MLP neurons of a small language model. Each row is named by its layer, matrix (up: input weights) and neuron, and shows model dimensions 144-335. Each number is 500 + 50 x the weight over its row's rms, rounded and kept within 0 to 999. Numbers have three digits each.
Before each neuron's rows, "fires on" lists the tokens most often at its 100 highest values on Wikipedia text that the model never trained on. A number after a token or word is its count.

fires on: " |" 39, " time" 12, "," 8
L3.up2635:465482450471428461481630476479601499491499508513487448476543556647399489496463441525478479505490324526550467477382435463567551476492544486485587454494498458537579463561537548529446476496529501517542532456440456567430527420489483497462453478462490396548471577551495471475467500483580501510503451574575484495391589521529538492505476487479478526477467431554562520457504507472521633501550588525536514520510516452459454558554528518525497448520498479498440417440377403530557544553460407426570493557650562471412391470441508531512474536474437621610546500528457482537513466497473446545

fires on: " " 40, " |" 39, "1" 11
L3.up2474:507543378505576601449487516501468472459456424474396471487523475522452490517473548636557465478542527482459519570459506473562512589506462607541504412533441405531537554496414484469465477539458518572527496466417474453495480486485452582555519541488528496589391491516479491486508478433548499447448499501547565427516461436567481481439533499494537475478542465541455544408460406566398534376528433620489464432472568453577570484596580464396637445446537550498490431528442494512488479534486510513484491522444601458480509455519510443552496531491444636505598451529552485516431534421451470496

fires on: " |" 65, " election" 4
L3.up504:521471427444493510430514523524533378528572533534507548554474475536470492478549522516438560530556536498549477539463553457513492447456513417616449585564524479585504464448573494567472591449522503467471531487532587470424486513527479580469403503525440403560602459434539514537471461621485520662439460481464472512505512505603545507510483593467543495455480511512467548519453552458457538485471484538461422536516478428462545498433533494592482372522590471540513475488489424589600542517442425556508479574471409402513358445551475479504454565520556501453500480541487469384580458457558507513

fires on: "em" 25, "che" 13, "h" 8, "hen" 4, "ep" 4, " und" 4
L3.up2544:477535455460486487420499462444494505473518511503572447552511576517492463515455426510479524423530486508456560484523535570487517419431518434506513438464486568562460489386466500521498510469456513563552564396637576546480597487435446474452386570531495572436377486471590498400454481480513525614468510523545542448493471438485488516494573621582507466500486534521530529505406567548411522472456475513511512538486432470570590577459531531567519420490490522492417424432535571530557411613504544508585511549506448514573417484403519446485509573517590416463562530569504451402481535401413516590

fires on: " for" 47, " |" 12, " in" 7, " May" 5, " Minister" 5, " Jean" 5
L3.up1394:485480505508467480448549512528476509529560446454600421548520564438517651477495462420564464471444540464488476471504430573553548488433518597430509492546489478464466517551472501491605513519516504540473571452546502475497536531520449404487500561512382494526455429430586484482419496576646386494573556495424513503542542511429458475591466586501544506534456451429502489463466500534477553504533536579499512557572430444579599402539571435423571541526480520592435440460525515440518406428556499480503511451577588471444426505497455526444563506500450519541456496452535420472476464467468413486

fires on: " |" 48, " " 25
L3.up2639:390451416501468549520534518497461511571485465533456470443581489585513489587524492466474437455493442466470467488379510436505543551467406657554483478576519483548626528519475498439577526540483547582621497542536484497547520546491479568468507569546432388540400570588373509554551467454541540496447499549529476492477628456586461512441429657591549518517469501546518538400497474545462483428521588491446481542518380491478521500591500439443487498461529502472499517460470544469478426448483528445500448456451451452443427607542401447578554534454541602559619481435577522538494442462435453484

fires on: "-" 22, " (" 15, " \"" 14, "ons" 5, " individuals" 5, "es" 5
L3.up379:471474530496589482540627404363553476544566465536559441542487582530466486463499530608565546531474450423557466497561387491480504546492475503556490534575509568547467543467546437424506450442436547629537484388535566523539556569577477524484474479510522512505408616398437550596552424452510501456415444451490461542603472416525577562477496514461627499479499426524412624543465504443496517503525463417543434448499469497448592511519503490468468498477459542479513517474521525528470490492463539482539515554593442408553496574457460438409587537437413576426500523546502556407508526520532421527

fires on: " |" 92, ";" 8
L3.up433:499579468525518587525423524465455442518534483554518490521568571502474357521545528541579446477498511538505453515553439440487483524446448513547526411569532430461471581480537534474468579618487493512566555511416502460524450497489425541620523518524480471499414429563469447471504525546612531477486538481507550512457496339536513507479537571515585484464526480489441451454542509538336540414568458504525511579398479517555457514545505425532496486458559504452521431589537532533479420552534568514398489447529443421513502501450481508545522550479506482438577483541534502524478563493484438492

fires on: " |" 72
L3.up2076:518513436405583499487601426558518447477558507503607469463576536566446465513549468439495625463609498547442521448567475440612527535443487445510533512472486480560477459442490524505496549474556464564503515554542645545457528491502556471448498480530567371646560481547497534389465483523432538566410544403444447505433448585411439452513497534516481571467434482460469526477500502442473511455525502423495477457450449496492611503533551471461458444542526439448483445514484511576531471497518516550490515534532564467515373455485460536606553505521501571564560524512483473492417500497536519429

fires on: "-" 20, " (" 18, ":" 9, "ings" 5, " from" 5
L3.up38:505513518471410456460491477448594524541433387574542470456459551459452520478544461496454604475559469478562468558526484512406437494510497391467504482455534464485523558490508429482503569543450518533545433563515532457512499510418510478537453540483467499529423491495598473432435514402466479562499410436518499471550458400350488537516547392390564474490511377494429576531493508479494435491526408547521507544516484498514534465431535572495521504484478572404484452490563578474427539503480544519531475611461473473521465505477512477565479560515474592465595513553525530538589540551555436464

fires on: "\n" 32, "," 25, " County" 6, " in" 6, "." 4
L3.up1371:543407421500483538519542504454495428503502535485516451484542565383507487583398480434589569508591464519590417464586541469539516542449514597530542499542538493484455587499490515567449542436458499494504587462485491581491545473521537434518474540561460537444541509533530440466535479522499493571611514520506437486426634416482501508479407557511429516451371559503524494471532507531422630458517445500543474529454461504575425531556604478495461449468563530429639540507542572471478489478483532444550450462683473413459541533440492473474499537465486454412452436475429502461507469451448599504

fires on: " of" 58, " in" 11, " between" 6, " on" 5
L3.up1276:463545464466561494550527483512506606422487481503545486516545610525521550481471501545538587481610532527520487568406441524515528478361449544427536493505545548512428389506522439526507487572625514477569412547533611574586512539581512456494416462530589487565524583461485488451583514472544480425395481507455472302490516655445386509463460447481488582515501516561537459451558543414542511508426457491486518467592460564523561405588610544536601550487507572522493472505506502594529401562498519504543487571418485507457459464485476513533482522341528490528514427546440503467497494498484451488

fires on: "en" 63, "hen" 17, "ten" 4, "che" 4
L3.up1708:510509522481537504527549431544469409483558577424460438417533556505454429558404482500470495496563519541470515438522549509429507547514480465516507492536471534578546492531503501505566484440526511492544579457586448420503558474481427470579456470645622607529477504614476513384468555446497538488529566559490587498533533535369472422514522575508528442500440429502492421488508561544487533361495486495524403452458455478542536543504391551565478492343535596457523554509559548534448472581482578603524467601513483499493549509454517486460433521485509571494610489486478426468518594497457462460

fires on: " in" 26, " post" 14, " until" 8, "." 7, " where" 5, " to" 4
L3.up304:497516454543414477636440501528606515522517466523498423547554523540485472502463467466509563517587509508527477498467558523465516541558514569455537546553517544450427487506519545553587582470564517474559502447507493568510530440598461559529439581559435449485415499505476450413454549481522465577566472596515392394504569567566526528547437498483477492477391457524503432542371589468432554460441473533555551507595526467528567436404526595562625533467513497472479553554461424547592334566440500529595512542456498544412467443481440368575531505509508542623509538453434401494513485564449480561

fires on: " in" 23, " the" 18, " at" 13, "," 13, " (" 8
L3.up2968:455501478401512274591484545496498514497504526478533458538419587512468456504442530549445478536497492489387459465519525529565460528552485520503589383559673451451508443487557526449575491529532518496494546494591502549536573543453455436504498390533594458471467521577500425579484528482520513461531430470494384482486487396487461544534438479501396510474513446493517551497506515577508528593562460452500552461617467548527544472520477470461521481540504510503514361554436519459486543472491482460544480499522513505455487460476459533556593520454414557489525515456586540453513481454474514499

fires on: " |" 45, ";" 13, " –" 7, "6" 5, ")" 5
L3.up3029:540598517478460500556486511533532511416532491536570517507591569536403426476506492467507450545571433474453484384533498469536554447517463537454554452427423494470483434530568562443466646558564440487477481464538521488449493492520510503492383574539446493462496520573437471455584473550488541598365513429496443447462583489436456472550487603546462498502447532544510535493501520432631535471470518426560513615520479541447519486510588466539493405481571448496419409465558491472578514523422463521531513471440428441510393470437440479557493473421456454509577506475538413424558512630438515484

fires on: "\n" 20, " an" 12, " a" 11, "h" 7, " |" 6
L3.up1166:492488484562535524541503528543534508494466474528492465508560467467530478483415466491581428438499510491466499422522487576407566484513473568441472429490505467484567432511503486509486512483486555396454550537406554460478444469498488508527440477524530464491498520491465519465347505507499536480458561512459487492456530501554414433568436542515490610541539486465471496518514546587463586551475542519510413537504510460499480539456438424528368463457466458509525452474549516451430432478513535491489474475451512537498476577530436497483596528472439452582538571499545446498464461448431521606

fires on: " in" 43, " of" 19, " |" 9, " for" 7, " to" 4
L3.up2503:455570518465487516553592450484497502527507506443494575550563605614421537477460530494446551515512523478492519560561490525507491454390541512450607530453507470553428428516548604489489562576499551475478438543561579458506489415585570476536457436555600451501504486491429499454526496509456397502468492483484418496539547548475426529560519544528547522548430511503477485529558569415542656503443513465462468547469455509564513459561494584496577513435483470437511440527499489634517392546425538525471479538412502486516435441445484534578499499502469531471478500489412509468523441507468460568

fires on: " |" 53, " votes" 6, "\n" 5, " conc" 4
L3.up1934:424421498559523490610537536550513507472546455565457454487572492490470469478630499474512435516520526564479552486470541439535472478479509500488479440393521472519480466502524455518507547515573532550552556504537477498435517533430558512566428576453583458534556491595437392552494418482510406426481427514603540439414567526543514395464474573437694493478445486476514491529461534572533468455459517486413504543456407522502570432514490543604551510549495497461478542471459506550565362486538517555522596496550470449476451542396462511565584509440525512565505528583462485431550510442361489522

fires on: " to" 31, " high" 7, ":" 6, " between" 5, " at" 4
L3.up1588:505616539565403456450504377550495546447408448511439526417504533589477539456426543486550527528498448554459412513531476538490573529457502607507490500545707434524455456590551502546512481599412532441547497510470467479520553465491501503432406478532469587409521452617491519473563508538478474495461399389463447432485557533446459466486540503451594532490507425470487459510475485412516497533457433457437539535460483478553521353572502418439482427422531518491456519533447551462512508585473464590564492505507534512535582602447522450523510548446573457486425516489490497582529450506521528533

fires on: " at" 22, "6" 21, "5" 12, "7" 11, " –" 6, " |" 6
L3.up2378:528523463570513470422503506537485472470503454533505532426593520559442519532517540374491641477490405510535488516503465496544502491496548616542588408512408586450515492505562561481476536593475428397509496519566462441472460423429538364366540472629474478502547509462430514484423514522570495505437565403467529449472455549466428550534514529550504624476413395544547532453531501482591562473385433612496531558531507474461461507439588556641466506491496456409480481498482541520499517513518533596494569476552521453521451517500390479646546502474539563537458509502507438491433429544598534655

fires on: ":" 29, " (" 20, " |" 16, "/" 8, " " 4
L3.up735:521470483486503534540528538435474437531531455534454510456529540419507447418582491519514544511528529535603511438520558621514504573505445469486564590507506498488486565429510468486516563612500556474473507535465572504491490401415395474466516519516454480543556410460517450505483555518511569442587471529544470548488518510515416522536523566485434518557534440557426479519465477532497499524529460555494454541559475487583508478463560555532516466489460600524595465466508499523580522473513523482497554565465506455484472535492421395534538512488507614481485499513446447380478494507535420483

fires on: " |" 67, "\n" 8, "," 8, " (" 7, ":" 6
L3.up1084:480462492539509522610529415484536473499501456509427468472472571578508486506490547407530520544527455516532506461438523518486572496475445482541512517510541524487480482618518521560505482578504553398563495480610500502533519561389456536525550488540482517555457472532546503485512370508515533530461472502517469482451493446593442524520488535526510517457471384493502474503539588519501459465459519493433498481522454536562491632475441562588534479555561510414533493523475543575522425582478498465497463504539545426509432462491425501571567514514542581509503434498486426400455521491500514609

fires on: "\n" 21, " to" 14, " name" 7, " for" 5, " ab" 5, " and" 5
L3.up857:567517522467469501484565461487567462439459520487541479441497561480428542473486466508552507495568504495505514494570502591434552457432465530560485562496472500490405439550566497398501498553529535583480473462544510470564535417571489573502474433529474462638530517508456507545503469403485516465400500492609487473541507609497448447511501543489481546448479444575524488512540559453602575455435548468485463565518491469505493502576449586547478444524490517555470492517533548578568394500455530542520520538479386445433540565448449439584547507505481657557490507531403522507484441452466448607

fires on: " of" 33, " at" 16, " in" 12, " to" 5, " among" 4, " for" 4
L3.up2950:481520489489461494442533504519479541472457438445568500504412545509475519420455498508506633515473523494482450554511531508504553437428466567431592451576600454530453524437630477477528547503545556595460444544513633517519525496514451515510419392543431505552443565494516487538427532486556487522465395478450526440430568573406418510508444579433547466449611428512519565451519426530522630514559455519528559561547568611565665376501550502385561444496465574508512555544467583466422527507461536475427526555567451460592473497493470541443549500412465549547530494450614458542489555407527552506

fires on: " in" 38, " G" 15, " " 4
L3.up1549:465353448535517558587449448488494460591459458586446456417475566510505433608445498601570554442394502471564477495446568533521495529469421565485522566643441490481356472498423494551530508455551490444504528467520550485505595513450550471529524502581456559455474536529457492439494518530507493474582555629507480498463517469494517493493476456488533507493422424571506438449485533488494508569499509531478526554462499513589524492475495584574483471499538524477596527515640456461513448608512476473573550521470533513494620535438560464397475530524514529480497474516469345470525483524592462505

fires on: "-" 40, " |" 14, " at" 8, " of" 7, " called" 5, " (" 4
L3.up2501:495545501543449448525531498513502439530477510526418496586521517510383485469499564497601583488402456503417535462501590534528488446496461537476560450516498443427511532589554528517550628574534567526505549502488583513578462481467470509485548401573480502466450547470509461491463505401586498444471456487494505557452522529486473556469474446540477523534511417555479479492428522451444525511534422523467520535444452490546500544536561438492501527438414519457484492580439530556421465570450536518509576477527473419487473511416408417510524534414488529513480493485479388551548523477482507552

fires on: "," 64, "|" 12, " it" 4, " they" 4
L3.up1508:448515529439462508521575463442513524416546567508465446455655490579440486568456500459467583514492430486485449428498509477432561487503526455452539509423515543470572514623602542472455469485567514587496550472477522494486527494466496520510456507504492517569447654483474534490492451467510508561411463479569541493460520464493575481530525642568435461427470456569522583513467462517557534405467454529548506606479453445510472560473422533553520433519563593432468403484447481480539529549450492473589452511617442530451471523564447449533549529515510468489589536510534454585526482484438455453